{"n_layer": 13, "d_model": 256, "n_head": 4, "n_kv_head": 4, "head_dim": 64, "d_mlp": 320, "vocab_size": 8192, "activation": "swiglu", "norm": "rmsnorm", "norm_place": "pre", "norm_eps": 1e-06, "positions": "rope", "rope_base": 10000.0, "rope_fraction": 1.0, "qk_norm": false, "attn_scale": 0.125, "bias": "none", "tie_embeddings": false, "parallel_block": false, "init": "uniform", "init_std_qkv": 0.0312, "init_std_o": 0.00613, "init_std_up": 0.0312, "init_std_down": 0.00613, "init_mimetic": 0.5, "optimizer": "adam_variant", "lr": 0.00131, "lr_mult_o": 1.51, "beta1": 0.9, "lr_head": 0.00641, "grad_clip": 1.0, "warmup_steps": 471, "schedule": "wsd", "decay_fraction": 0.802, "decay_shape": "linear", "final_lr_fraction": 0.0, "batch_tokens": [32768, 65536, 131072], "seq_len": 1024, "doc_mask": true, "train_tokens": 296500000, "steps": 4217, "dataset": "wikipedia_en"}
MLP neurons of a small language model. Each row is named by its layer, matrix (gate and up: input weights; down: output weights) and neuron, and shows model dimensions 32-223. Each number is 128 + 24 x the weight over its row's rms, rounded and kept within 0 to 255. Numbers have three digits each. A neuron's up and down rows have the sign that makes its largest values positive.
Before each neuron's rows, "fires on" lists the tokens most often at its 100 highest values on Wikipedia text that the model never trained on. A number after a token or word is its count.

fires on: "  " 38, " ." 37, " votes" 11, " Turnout" 6
L3.gate241:179149086169124146137120145109170133116110140136101137118091121139108104139120141171183137112145154145137137137100131144137110108131118121142163124115116164147126151181102096142140123099120126104115134127078127129181152095115134120161125145121114112134156149115118118109110179113145118135139091149165133114103129113146143124076150113132173119118098100164112105129129117115120148173191115118150100137118152116101116156140140151108132155110166091093103121159134112124120143129137095162126146138095137091161157134124105099086158166137105117128150095123197141127087137129082151090
L3.up241:126171057135115104117148161177145164122136148102087145128108159152141135099161139129119140122098129169084099091156117120158137134115121147129135160158123108142162116121094149134151140107110154142154084155138128145136126083140096131133116148165128100151152119149149079151118136161151122151158123111160104127111157142122126144162133118173114146140154119164129125123121101161136149108135122160109096123170149160097141133107162125069119120128135137148074101150132162160085144137110123109134157087096141123151110144105118107149133125138067123093087104181149121131103101129096157099
L3.down241:114133127129117125150126140147143139178130129097148141141136151140118131142116109118103104140105128110110122105126129106091110124140126124096146155136164114140128109100133129100067152152110119155131109143116137163092089123154072110140146114157147114176132128158111145109119151163133117158124144073090127120157140159101124106156078155162070124140134128121115163141169133136081114112104121180091089146148146172101128082076101133115153106110093122184109140114156119148147099133114178132131120089122146150125090146130110089131153146143138092095113125156123096145163121134139097156

fires on: " and" 96
L9.gate26:162130069108065143140135099122124162152132150152119123111101116157140138087100141102142134131090183141063131127134106115175102137155124111137095111147119102093159130121131142135135123116158126148162079119119113142110143120146143097140107182153117125126092119135106132122159132105103093130158125157093119106118100112168109105158124099105139082156129116131098116117112094133133086128166109121135091126105134110125185145162106156120140123164120101150114076133126157090126124114134144107141145112113156124162145141148120115102138143114134136170121127165144128172110171125130146131
L9.up26:103120094102151164139123135145163141098134139120104108102128132120150137107094126156163154118156131158109132150186163082154145107120127156107133117138146159114121100174156173160145153122130149089145156133135098104123087129145132125130146109129161088118175174156134140175115118097152090129070114172147090134112125154139105159129114107159141129133148156155096157087149133079106163131110114163154186123158135135101077095120112100141149123141161138113083135171115092150085107148154151106150122138136143132133108143150138134143104116111139117147125138105137097101157099122114115113
L9.down26:166088148123128142130135136165102111189136155121153097149164140096132155146105163120122128133158130142113122121139145166141117121132126120123145096187104127127112081111160110137144104133137127166139111147065101136111126136082140133177144131152142141171159117105114085138151108132166121086116151110131103126110114115169096172150112101121136106107123086185155152145139134131125117116139140118082101085105148128129108133124121138134159122143119127176147159096123151097114151118119165114067140105124097131161120100154129113126134112135134079142142110164133146140131093117115132133

fires on: "=" 36, "\n\n" 17, " foot" 4, " =" 4
L7.gate197:173125127158094168086119124150102149126183150104127160142103089103155124173132125156131110128133128115158139106125128130101094122071155194107126160161155116155101132123110062138140132160136124084117044150106128096135152130140122134094131130125124140133120161128105167152143137127116101141111148117075109144079125135096120146116108137094119132092107104114118139126149134139138107137131177076157133107128130126135115162125145161134069158126106106112134106144140127121162115116110124133148067164132119170153145076089116122116155135098155125137092167184126108095136108108123151107
L7.up197:154169110146139131099096132129175132129137145163100105139110111124135078141108114160147125104112118080116087146081136105107142097161138105132104096125126116132130144118136153129114130126080124111167107123101093101157117109173108129125123163106147126090131143132125161108147092114098092127167092099119130149140105110137127132117128147118109149124100142167150159130115154140142111165098125185131157122132162119078118174136097121104140142145116101136120095144158138110156193132129097128135127120115136138164148121113111132158098120101137140111100138120177073092182141114174108124
L7.down197:148131118136152109120147126133173129117114089135099151134141167083089130120143143097116155063164083074110132181114156130132152150136082054145121074132142127141110116139116148113150134077145141145110156136127157159156123123116091112170116128151128106170131115140157139111100101121111086120093111112148120136096120117108109108105127095142127126175157131114165143088141122141163120139172121158107166138111086121098149101145104123127133106144153128146098138139109120140084101139163115112134129100154118092160089117111132162174111116138117124150138134140134126108119161153148114119

fires on: " Al" 22, "19" 21, "ł" 9
L5.gate0:088095166123145101131134121114094107104092128127124126122155076110102143076095119104133130117091112104134140186077124119130194095124118053107134137157137129117122174156125139126098148104131118145122127138132108137151101141135139141170148115105152104115134109140174140105147124143132165142127155124152137139181144136121143148109149095158123168107115111140159128117125124140121156089100110170129113103096105148145136148122091131089125178092114114139135137137074133103108107124087113132154123127161082054103127083171114191155137118116158166147114106109136140123115176186163088131
L5.up0:105142133127149124094123147110118130119115092142146109175127104129097082127088160092097099141116146121184154098126102155142141081102136090135147149156093157113141116111119115116106111115158098116099120108076146128134098155119140055107127148115115099153114166157145116104138120100108152139061152140110148118160105148111117108122162117134123114123135111167128117142104130139092126123101150149114144120107110162090097172134115130125126177107158131116083141095114149120128110101118092140136124153121150122168114138089107139101141128134108154074123148100088089129150132157104120132
L5.down0:143137179123110128119130118126140171147127127115108167111085176127164174139159149169112147143161092128063104104121097165078150152099155156128116117133143108143123118125121151115138141131148158116180117110142122128127152120120124135133112096141127141119115108138105122112098099174133104081121106108125120126076139093125144157156095108154142128125157136112119167100158149149155125147140127104134097146127133132134123148145174124136116130157148161108165086178111086144160157191130161127134129116160134148149129095092118096138099178100144110146163131119109086173106148115123127098

fires on: "-" 42, " he" 9, " up" 6
L6.gate290:090190152115111098143153138124102105109139149104169119098170128154140175139117162132118143112153160112167114112135114133112132105095112134107143175140112148106112094135097079121120158117134156129104116129145116128088170117106110079152123158143148104137149155143176098150127173097123128111107101146154156146112164126140145108107140147128128156115133122144159121132177142107104188149143161118148152163157166133125123161093142145136107096110163139090158114151065126082122078077107137133146141152117133146119124141117106122134169140182136153150137126165156148125095157130132091084
L6.up290:098186132154157104099128145108130094117159099141177121135160141126167141121130125150080129131154122149110081111117126098150154121131159155108124082112104139127141167132127117143143112098139126115126099142131143099123095122161132105118105124112155129118142131121165109132106141124123098122135151104139110187141138066153183136070125180146139126103136159140121072149184158128122112138192104132106119117155125122131137101076165119139159114129112083120107121109147097112121103119103143114143134093088128155151120119153133127151125071156119111091165095139134144170145118105127136127
L6.down290:111110110116128160128092128112138185126086130142131124126113163157091142133140084143117133154098148136120118143129163134134119096134173133164123122141149133145123157090150128103160113149136074132128118100110132123185166119139138141111172146091122115153127106133100137089117114135101112118159132133123121079154132152150062120128155112116116142134130130084087106115113135080147136135091129123128096112093055145093120087149117104151098139152123104111132143115133138104110155143116103114125127096124130110163141135164145129097104116102105096160104113079139127119131135122131183119

fires on: " College" 15, " School" 12, " Conference" 12, " Museum" 8, " Building" 6, " parish" 4
L5.gate187:142089121085114114142107113097106082164126091133130168095150138120107120129150175140108133112106137109115095113130134130152085114176091082156111140157148131150126143129107114078136071129082132138122170135094118122148149110093127122132117125107113126144094150154139164126136149076127108108173112130079097083141116136118108140177138123130158149129134116185162090146102117146133152143101147122127085124132091095126105128131123175115128143148122098133143136099139150125115116129143116095137115145167117085129144193138110126092124118119095165114106154094103152107126151134152144138
L5.up187:115105134113103157137165119098120089137135099118143077120168127101085150151167156156143114100121150148138108125155127071104118085151140099109147093139126099114188139111129147087118104113123141118115118109127163122156171138118130140137117128111137156136129155135125139100117098152144166113142089101106091113166124141103113149105142107163124141129142119164162129163138120123107155084108107141131102105105119104122146109130111130137116122134120112162136133127097111101096084138133126128160133142162109117142118185107119155067160151101111122159142101083094175112148167143121132100
L5.down187:102169143138093136109122120164169136113114173158117136148106144098112118125106109096110115103126097117096151119138118116135150130065122142099092135153169133133133077105155129156073114178143123111145094153141123125107123121165113140086112108159124122084150099104155068122101127123136103101118093160158118122077127102161139147152126116137136133126140157110105159149130141152156098134140110112112129136152158105122130115141104094144124083137120145105136066116133124142152109115165165116121145115110106108123137092096172126155122109132122107139136149153134110156120076136095137104

fires on: ":" 39, "," 21, " by" 4, " By" 4, " T" 4
L7.gate105:122111124118100153098141116131110209092162144138097141122095073139100122137142127124182178157128071156085145119163110109154134104133143109155137170120144165157111141143122132131137122107140133150197150125115099148121085136144174170098155102147122155138131152120116080143140128117162191137147129107112121129119149176157124107126115101112151130145147157118090096123122122110108166107134182150152146126066122123190178075165144142157109096139142152133111144133111139179129168160160096118133117106150133107118140123099154152154115140125140133170117139107147142150128140098164118102
L7.up105:083123175097090159135063139141111167107098146106154144168116120134144135144127137109128111119137146120164141110116134098152118115143140075192119151106144116123151109155135147137142123153138148091139133134155122108132140161131169114136104130155129148147137108078147095155137140147123151106090111122133152153112099108143145128075091100084124132087091152157115118105114162123177126114178146104122152124140118128149096108127112088103161084136105152113093120116124114104160134172129140096143118115089113141112111104158143110160140130149136141098165097177181114147099103157145106107
L7.down105:135143094122155139142095163134138105138153131127135120133112084109145062109119142132164153112148118093145184127130139107113158109164163117154174133119129135151106125151137139135085098130132119145170135105147088116150100121129114103143134094114127131123067099084100173125131158126125138120139095132146133127154154148181156150123116105138117124118124163186135138117141127109165113151150164130111120139137094118143139169129106140101142103203100160114115081146151117134152119177141120149113133106118157111099160124091137125188110127144145137136134163132155138158126156143147114130

fires on: " La" 15, " Co" 10, " app" 8, " keep" 6, " Arr" 6, " perform" 6
L5.gate234:173122131135138169123143097105131129119165149091160165099139141191126143081131095128161121121159131111137155145120115102149124121098119078126153151112096102137101128152161114091138175088151099096110142137171169116110144102122116156124108125113154166158158139160126147136157108143110158126143208123097137115145107152154156184131118093146155103074105156137099151151139121106086143153132127147108134126100105101142145130147120129148133129132113122123107168148098115130154114118163113143151120117153130149113141057148138117162134133144110151132134140160150122164108129140096126088
L5.up234:148137127160124115155127138143131134185139134129106149127142134205103083086133137149177096101147173102162138117112130190148128109095097089134155107110091124144110125163140156126093130101142121118096141111142193143104091101167111114152087155119131126141150146146135129150144161095123120164135130115116139113131107134143143206138121145092096137109121130098130153140106120129088095169130148141116104120096141090079134155122142110104121130168119118104113133133153160149116114111171116143163141117158158167139129112142124121140134133148141160115141151104142114160133151155083121122
L5.down234:157125113160114125141103118108162130200089128146108148119115115154082099105146147112137113110128159092140139104100098157158117096144091104144145111118139117128133094150117132126047108147122101126134142169152179138104122085150084122136113089095146127147136144128136131122099144106114149159126125096151099139130119112144155189156160110135118102125155137114132145126115182109114152138101141151108126113114174114108094113144149122120150123140102104136146115071144108125098115115155140117144143124127154161164126117150111118133127166173144115120188122129097102139103118134133106138

fires on: "." 100
L3.gate26:115138146087139123141142177158074138122120138151146110092132156157201133130132127131135138114124148137092136143172142096082108120114142136158110135105185159109149116150128133101120139140125152127108104142116112150132099109159157121151184104123152137096116172165154125122173108143133077075153162150115114121123163128113139182133145097136153112126101154150112123149145158152136137130165105131152089136118133177167118129129103116165164110186108147129145103124097114116114094139098134122177153167133068139112131121136147123156125129167155094104158073104117145154134131135115128098
L3.up26:140094114169110139108111146167146115109131123132125086096154057130083143081112120132155131147134144099155166202154104167086101122137101113106118134129152111139129155138159100154131138171161078079080157105138158131141148106138120117139148118099145128146166129147130132155133125100124123062144111116134143144127143112119125146129141100113115172142146118086110107125114119116129122147125104176151092156091127089150143165157115151168106145072158132139133138120121102095118129121096116113151170117138118086134098065142110131155118119128172147152128143127166119107113172164140106159
L3.down26:119127119146121102158105106125113164144154105129150132123138138135163127131096130139122121134177124139131127132132163115138131138143118155145119077152122153104143130153148146104250107127138088138124151111113115150110119107156160105123145111093102158084113146146133151090114115147093155179125128166129169147109134126117112082105079163102098127143133106157115090119145164136154089133094120157126136162140126142143158129113133077129117131159106132112140197140098133116094144145088093123127129111114147148135168121127126135136149128118137164128112119092089145135173098155131124140

fires on: " 18" 31, "19" 13, " 17" 9, "est" 5, " Supreme" 5
L5.gate20:111114165113140116140099136114122152130117126164127100123127094116083113114086117089107133157101143084143122185083138108129131092127092064127119109118102140090133183141108150115099110085116158163116173122126150141165117155118135143151118111123133088124114106129138153102163120100107150119120163094113102097145113141096092109094173112141118111124113144143154127149105116083116177111113117126127108098083098129141107109155088155148099116116133131152121153116108147102116113130115104108148143141149107069099135085138091117123146118127135149130112104108123145086169165158125129144
L5.up20:101115091133136118168128132092145121128110094130149113120119105111095139086083153097102119169098143089145133159088114108099139091132115072122130081104099145102144143115150130127097110099126148109140127093137120170152127128128136142147151135133128087133158137131139148109123125103112173160139130092129121118161116180113094114123151120149115106119173128172137118131129110152151163108068127142102151114128107137125095117107117130113155096117108124129132167120144117118112132109154118093141109115102107094179134172142063110095151145119111065111115114135143170094167123153155133126
L5.down20:154154115153119138109162142151131106124152102110130142106135178115164121132131127123144151111157110160145133086111087170111096128150126189167140146141130145138101116145159066171085133150139141100121059156103137107106154125166122132093124114129111161093166134094127109129119106139137124110136147074154138142084093119149143111132106125133171094129120128113113158146147162133112108138106136102096155141153160117116124126156157128145083080120120139107165075125125141143142168112139169147114139149119132142142118140109139125165134111126133094124155154159115101143116090066136176089

fires on: " of" 69, " in" 6, " 1917" 5
L3.gate165:136107089127099144116109116120098135125102110107140161121110135122091099122157078143136101110138169122121169135113115159127109131133182096084148113137099129089124126143148171130159129112112124123126133187134145098130087134131160163083154150122159138123106142165108140110089147080143118151132142144109143118128091131149098159141100084125138157149151126106162128114140128165164104099128144153135132115109131111138163180130141121115097158145136105146119122160158111139096136114132102077117110118144163122147139123104147130145164127109112120117080108153108149121104103139084111106
L3.up165:114136117124128140148109134110147108148141149099167134137135128114133139150149104135138131119114159219123139130065127128178113098131140140117103092129151149091136070114152129108129108093124120117153135128140091111144107154117174135117143099117175113106104155164100132146133105136129146148139174119104156086170102156127096093154137129135104102113113134146152129100116107159146075142169148120157130108174135137089161109101152140132121161128140156110137179106128083119151114127176108121121053093107115103159141109091109165110108082099128156075111153143093137138154136148108142139
L3.down165:127156132107134140127135118117128176115132095160176168083123093100143097115137125107137136131149114144149172102130124112134151116178159127126145145151102147095165071136135113119164150150133130107104121122129144128145130144129158148117154116131143131096094159092137178094079125064117081159105120140154127159122091089133147145140113108174139128128163097104097172134146121138107136143141153141095122119119157089146129162111117178135125147147104068121138136155151119129097145115128107126118099166114099171096126184130106125136123112132161149134114104159110115129127128109086109116

fires on: " in" 22, "mu" 14, " det" 10, "In" 10, "-" 10, ":" 7
L3.gate38:103151104106140164142158115142131170102166152119173130133109137088167119149134120096138146146151133171096146160129120094174092164132146135092148106121143154095148099159087138156139155103091115135146113133101096132147111137149123146140143125144149130106121157099120092093091095138123149134093133121155121163133085104144100143093123098092149130094108154163164101141128134131130116142182160141180105120178084053136132132136120119138149165117133120145109159150131073081152146098147098139146130145117125113150139123153141100111149120102085170137151116141113125122143131136137165110
L3.up38:076163096115128127140150127167116162164126176141127166147143151128134074116092095128151157109129135132117153123085105148152095135112129099102149122166139113142121148172083149152130113117105121150121091135090130117118123147161117118136118167126122128121150124100125097078150099112123132156133086124133137131162132121144106124167107107093102134145096159154164147097107145146102118131173148153164114161181082065099162150148152147132155147110141149160110140116136140103155091129140159150145136136126125125105118152119122142114131121116130166124107135128153122115116156155127116106
L3.down38:099197122134129096144108162174124136157122115130120118108149134128127086136127118188109152111146162118144155075101092150144142125113097120113152111139164119143123153151125171108139143123146145127106131100109109097146108129113099132112129142124168147142142135101122129135100163131077118155161100165097126128147157097131169131184153121128087063131138127139155143105109139171115120125117157139138141165118187103097142144119113098139135154129131130123133093115128145165134086123153155141140171151151149135103101169092133173111133163135168113102091127132110109141094130113156091110

fires on: "  " 63, "0" 11, " keep" 4
L7.gate190:151179093148140126115144159108111160137123109146121130110107143141094120078138159065177128050119113145120179109096098138131137118140142139119130131137130116146127100130126137156146160091130169133133141096144089115172118096124141158164122153118092099125187171069129097130145150104145136128152178136138160134133105109115103140129130132125139132133090153115112107157119078132111151117127147111122117074073109137124162096132139076169137121133106145121115139138125111129087142110135138080139171104121111141093144107160156110155104164136128166110145090142125158189121145105104124134
L7.up190:128109077128079152173109149129112098144146147131154189110118170106099082097155124143131128109098141131139130109149140158135146160171117158139127086150128149091158107130150119156150130136099124158134128112136148150126105176104113162116100100188096105119146102141142126101117150168092120105140142126145091146111166094137115162122108108101131089114168147123101121145115117124174120115095098155086131120140111115168144129156134135101138158168147126118094139135163129159175135130135129175102131139125134152176130155116140175132126159122121165066125119136120090136122085141108143092
L7.down190:126110120079098129157136136125132174179123100120127154096153114111101124123140108108142113111113134126147163072116123120123093130141094161136120139157110141125103105138146086154133143096113176139141149141161167133069158067146099176161089147161145127114143133169138149124142174153145100150140138139096117141113119113154117137086146119113115137054121152153127104144108101132103153097180135158101132129149155149156149121119096130127158143149104096171122132137167137093152155154126134138120116118172111093112131106108104105113136143163064132141146103176152114137102102143168133135

fires on: "-" 84
L7.gate173:116122135099110086092103088094151081120100130121157164107115123156128112173079103096138108100125172111104123179113131150081098090134134103134123149145127144086112141161142116105124102145144126156093132150114122112103171089109134095120086122153112142148114154124098142097130163123129128116132096129130135125132142080085065118117124126112163102137140161137164169115128105157122137105157124158094121144186091130126119132101118122140083142126153100118091123132158126159125123120060124150161145167141129124148138153111126123114136124167116209136131178115130165113127118153134114138
L7.up173:123142118132146139133104150137107130100126089107161116125142178122138128105105053145123133149088095135072122117146086144104128106174112183136092117137077142107139094140122098113159113162155152137141172136123082118111074124157125155162099123104147103129107157110113134121142107138158154160152149125159108147107153136195110110129131159126115159121115160094119146155147167154083134159137135094109151163161119136162137130101118138142133127147151087121156134118132118141099141137114127101084141137102187145152156140130168156095131116137151124098169150122102131124112086120161145115
L7.down173:114167157098107139129132159190127105118137080168140139133169125122104151121132129115147168151127138143132154098163123100147133094126092167163154165110141142133116139103153118099139128147151123116112145069101151143147038107131134151161136102092133107123132103131137144087129108146130148097139103140119118135151133174126119113146157167134135126144139114152111132173091123179094171153146111127127151089123112146137143125136111136123143129158140145123160188111162091117110169150148103135140173132145137083129155137154133146135083141140139077116152106108121113103146158084142127091

fires on: " Don" 18, " Cre" 17, " Fl" 9, " Fra" 8, " Mor" 8, " la" 5
L2.gate109:121148111074175172142132114131138147137161150139137105119114142131132092125114145103152086134145136127141154171065152147160121142136115081078129137118161133146105127155138162189155131112105073108190133088137169138112136180086104124133107149101147132121165189104155136131169100148130140131152126082171152096090100145124116105137098145086113115147121122149136116142142124161169096153152119123124160124094144113116126150136116141141122113061152114120137156139123090129139173095149140108103107158158121144136137121137110122117162116111144155157171145148146155095168111134143119117
L2.up109:147142132112140104103139099096142150118123156098118160111126173134115146114158121128094084128128135121126142086079152128130104123119124157093104137138137106106107127115182095144123136107140179099088078119113146127125153092171113162101139099153094147143143165097144159149148122170117116139135176157138103113102098118135163154141107144143140156183151142125142130105130179117197105095099120116126128134155142123117110148126163135088100129174140122103113129112111153139106129127118131111094122175131166127139131114142116094171081143110083126061068133125129120155122100151153118126
L2.down109:119133143071148097163176109119136139152097111120146130113084136152143126093140121095121094131095187107093141096091159091127114146088134104069126137124168131149118109106117118133147154158135196106133114101102162169120139110140152125124120102152133129142128170132155163122149097151092139148115172113126120095078127155146178143132139126117124142152155113128142139116112155144122111117131162153155123151139169136126146145070137139121117120162114088132109168102100137147140097141126104140120177160138191122125126146158123135144113093139103119116123117137107120100105093117152124148

fires on: " and" 100
L9.gate135:122098149087091138135155155143132121101134125120147093140099091117129146139127128101083138105102139103077161180154127084093123101175115120113108127134104152172181150111157111132141138167150125145093120108121132137113162101143098180174137119162181077099121140147136106111137077124099090163109158142124115195127145167131111144131129125119113138116145153151099146145151106118104128155150179117141089122115142109147137095104104097109112135104120118147115129141094083108099152079156170118136100123133115126146129126155136144117104119105144104101138126140135155082071149111132177097
L9.up135:103117114130111121133202102128138180112146138099148104102137097134148180108155141170192154133161071154111142151181101103097106121105149142123118152141117128097128109118146151125126133125155144129159142180113129105078146143115140082110094162127127101163135092136125148128133185103139090144116122154129084107112098131140122130157135121126147138123131141136114127114119148104145151115147135152110129162118134109087106131153111149123105124143140143110124145144128111146109113122177121140112127103143151113157117105141141148117147139109087132130144119176197129140088144128124126113
L9.down135:108146165112082144106125057133137128122123137142139148113122115133083114135119134118105147149127142166122114157123158072131154151114126121106139118149065134187120102106159123144150131120101118092138109177111122165089101159141118139125145149132139100118142114132139120110122144127105175180133153085164136139082178117116103129124114092147121129147119143148138131129145103153149168140123159167100106089097136120120122159132075082105126096119158114160111122105104114166126095082158134140137145131148132089148145148117121149123127156153110112112139129139122126148113154089135173099

fires on: " Al" 19, " company" 15, " School" 9, " Sa" 9, " Roll" 8, "fl" 5
L3.gate180:114141113152134095075164133084134165086121148145142126131139051084113132129120124099121118139160110131101114167113095133140130136079091102107109109107124139132136160154130127102149163093108128102173158140110174161154125138136167139123186128138122146125103110121144150129161125140145122093123147128121095110161158194090091123116155094141151154161133106121150144145119147171138141126073122176127132146091102166155124115129104178178130094115132115107132163124090106144157111125115110134138177141177130102136136081146095129103154142145105169147105144106136137124146161156147120173
L3.up180:091125104129136098108126141115109130135138096114128160132141077134100084106103128096108112121134123117112109154105115147111131105126111091143106124133143083095126144158185140145132154139108141136163183122079157158151149123129110131130137132124102112119103124110161178120144096120156142163100086121110092122122148120120102117152173077160134172147114118108158151118115150122114121102087131180176123157118137164155094152150122165168111126095139116117107145105105139133103157111145120124143140129156134099134104124144089108095140163109138166160086132124171118102102147119115124188
L3.down180:120139147121134141096161140157154152110124137143155146101117077134130106133133149099138121106153174137121138115075083111112147107138129139103134119119138102149114113138127172140139129093113136102139133130137146140140139129119141104143127132107116129132111165078161163116122140155146151175146103132120108116131113128127145121137184113138085163119127129104144199126135153146132147162122135153128117152134186144088131161135100151130147097108108139097122117119101143123112145098108140104162121116175163148141116106142117123086123123126139114127181131106126110156119131113142157157

fires on: "N" 31, " Ja" 11, " Luis" 6, " Lu" 5, " Sil" 4, " N" 4
L3.gate73:143132105115111134131145175129121151107102124120153147125128108129144153122147126133144141163133122180103145116117120088123152126134116162108082171131152183092117127133068145128129083140172120097163122132141120138161115139144163117184145131123196131125120138114083150134095129180121140166154186145131149117186112131141107134144119151089126135080146089133127137124135123135135147133113145126128128148092123132117146112137134126126141153157117123127149115117117112096134136089109139135158133129152115069124118129191158166192139129115155145136126098136122170168174161165093089124
L3.up73:124134117112150088068130140135122131087095141139129162135110112102079086099145097162106146147134064182118100103099117147148145095128097152104121102114124101148120083125118099112120050136155166121120130101125143104138120115142119111120129095102133182120148098105095137099127121186113154146152098133160129116143123040152142151158120150099151183122133121156138168113079151155178098134131190103102115144131120132100137146126138101144136153129108150133140113087153113080118136125127125129122171131105110173158139126095147135161113139142139163110164125146173151125156132131129106123
L3.down73:154143139154132125116116128137115114128106124132116087103147135142088093095102126068117120108117087151140112149119164146095132121132108157177092083148111063152104127123167111100161111104130142121100116138128151132108114097147153134119144096151142142136174120128123137147113149157114150116117105145157103093118135061112111106125088136139092120142107161117162155132096135096108078109141164116135107118156102142104129135101150099105078098120140154119117139121176151129168175115142116139101158145125093138114188157139082111153116116169154091126176137142122140128091147157179128169

fires on: " =" 31, "=" 30, " |" 18, "–" 13
L7.gate37:199140104135121097121159099097124134103178148121156114102125082137136135126123099139152109134147121142112141144136118123127109170110145141106124151111118127164101142109130110121130114096118088160126092122144151127068144106132127153128165123116130161101096088108072134125168161161095137107115121127134142123126110168124147084149127144155121128099142150118133098171131109176152122143136163113136119155127127132184117135146108135102102146110105149130136118133113091117138158169128101136092152143108140102133126070123112098095118174081101144137111149161160110074102172150134129094
L7.up37:125105110129144112167163160122139111155148127138113122141161095124093078128114117156137141149143120145126135168102096138171115104105129093098156100101117122170129142164156138184106137176111098143140110126131123124100157115163111147130173132106162179131158165137126104080125113134090124161134114137113131117174144115117153135151143134160136123127104159122107142108119126147091077142147127111113137148129108102117080140121073127130102160116117139140149114138124139136099116183106117161073122122183117124112086127148119148130141165114143102125093159188171121079134149125159083127
L7.down37:124133087131166169131148164123167153139120125122102132183188113162112115142116110111123104163145102133131128139092147130121133059132088071120142109121071133148174147168128142140155132147115161151173147157125122173145113103145117103126171117098151120130160174189122119100137111156112100139147122104122141101148137105096132158122151124138113152113091113124112178109152096111069091152134120121128090123114122116079118147118124150106114116081172123102110121143155110100112124135118145146130150116189115167141143130130117149130135114129126124173125104130144144108140138119128121158

fires on: " out" 32, " with" 14, " it" 11, " to" 8, " there" 7, " for" 6
L9.gate287:172152155113115129128110128117114113115117144110112129122115106121072113136131130123148112130115147122171122156096126128124107182154140174122138100126152075081105112155087089091159071142117158170126101128158133157157160102154142152120095148127110138092132121104153123144120145150121178120108160104109120163158153097152156123049152163080163144146102109134139095146106156080152131119130136139178151114076107127130114150112138146124115138133089096164147150160135117123145117101141115141138103120110067118160153081131139142144129133117122154121105131142152151133092119132121137124
L9.up287:155095117140169180150139122135117121127077180098145147163130137142123094125122129121149089117146101117139131193108117128125109096103138118127122143119164142132106138129145115096118118144111136121104126125155087104146125102147099116166167125136100135135105142116120141150139158136145167133114156142148135104165148112150149131139140101109172142139076136173147129123099101111119115149106116152148064117093137121155101142141131161160163132119141113162098107129161159134190129069177137133174101121184117098097129128135085138125157102079177143127158122146168113138139134154101115119
L9.down287:144124126146147128124120163112104103135126170106141150112113142156076126142147130140117151108105132161141066130108143156134121171113109147100149142127121134137145142131107102082127122081144099137135113138135116158125100152164102119121143148130080156114053121155186130126135179131131112150118112163142141104132133145166119091132111126132156140124129155109136185143113138119137143171147100153148158137122109134156112116132094099152147169135151133139158145180103098157136127074089158159166111103139154136100090107121095126105089148145150126137087162105134119129122137209113132118

fires on: " games" 15, " Games" 13, " Do" 10, " concept" 7, "str" 7
L2.gate3:126134132121103105138098151143116160134165134126092173110115067161123131139123156187148142118136105157123153095130143103089094099121162153116143171145125125123108096090127124137140139131115144129170117118130134115132134169139168123144164110120118159120113098155097089149139138148149143104151147109126116116093115172073088097121168113113131127119116103119124154092153152197138172157124156114110116157123166124140140155160127161153123072144165122113089151143124127149131118148099127179088148107118120104087122156101143150117154120162105126150142089128134118121139141137173135159
L2.up3:139084134124130075122124131123153105161137123146139136104124125120115136089196116117133138120155200090166074139104113115132083158113135157118115137139141116151109165097110118145123181096089131111098125125105113100131163135120096103130115105164111120122084141147160095105070127084134092083102115119163116095160124132092149110099132121133107136142133107135144123131108122119126111134112098131139122166091158091120126120140154125163146149117121139137131122110117156144105063134108158147165129174129156102133135141157137152150099139156086154151114131131161095146118176145154144106
L2.down3:146101137109154121107135121100185086143099090156139144148119116111124112109171146118109127158163203095147115163105121092148097182125120123101089147143090128171117130116117140149108155076142112126105140136151111103149145103160118106111152147106098100107113169125156123116106115137136107093136113186099109138129140131150128137107145141112104136182112128137111154163146130114146117112127100145157143155089100121117141115096163144157149129141113148141110132125151193140084147135090136087133081132122116129130103132164110140156108159150144117139136134111136127096163156091140115118

fires on: "pe" 25, " C" 10, " of" 9, " in" 8, ":" 6, " V" 4
L3.gate99:151069088120141095140125089112113127107113180121156178082101176162115109116106114149115157109105138126098129147088135099168137102148113126121125126152153122093130130110125166090135141110120113105133148111108133095186121137165123170114072152116098129120176121121091142120080137143105115125134091110138121108166123075155096099119141087131149089118079139103141104129154126083145101116149157133131121141152085104117119137149118144109140134167144123143131101144131111162141158143119133097130168167152148176098123151127099141131108116171161165150124122110145159129119144133096129155
L3.up99:118085121089128107125122107124127102114120123093138111098106187089140085096118120144086117163126118146066160137089118084157090132155113095110149098113187147107109140084154140111111187107099139125145162109120124130152118153140085135139130172093092100092162152093098146151127145119143153123136170125117140095157120137132134102111139112155140141090128135136125110132113134099154121115102104122173139107196104130107145118134134128152141171113154125158119118090171103164130153102138114129142117156076131163139134098143123142122116123123138128150150142119135163125152132122085149117
L3.down99:094162111113158116106162142126108122167168125143137158109134171120157100149130098172139125125154156170146163083118151185154135107132127141101138130128124135126166076100119121148150122086120140079135097123139143092105129153130110154102108091143149146100144159128116129133097127135090109157146165164084123138086143160139134137123169135148109099095155139169121134120109155115103125112105129142100172125102176091134107126099120084129126133120160138158099147110152073140122125124144121128115133170107154137114115155111130131114121164128150126083123118142147134110143152147108129080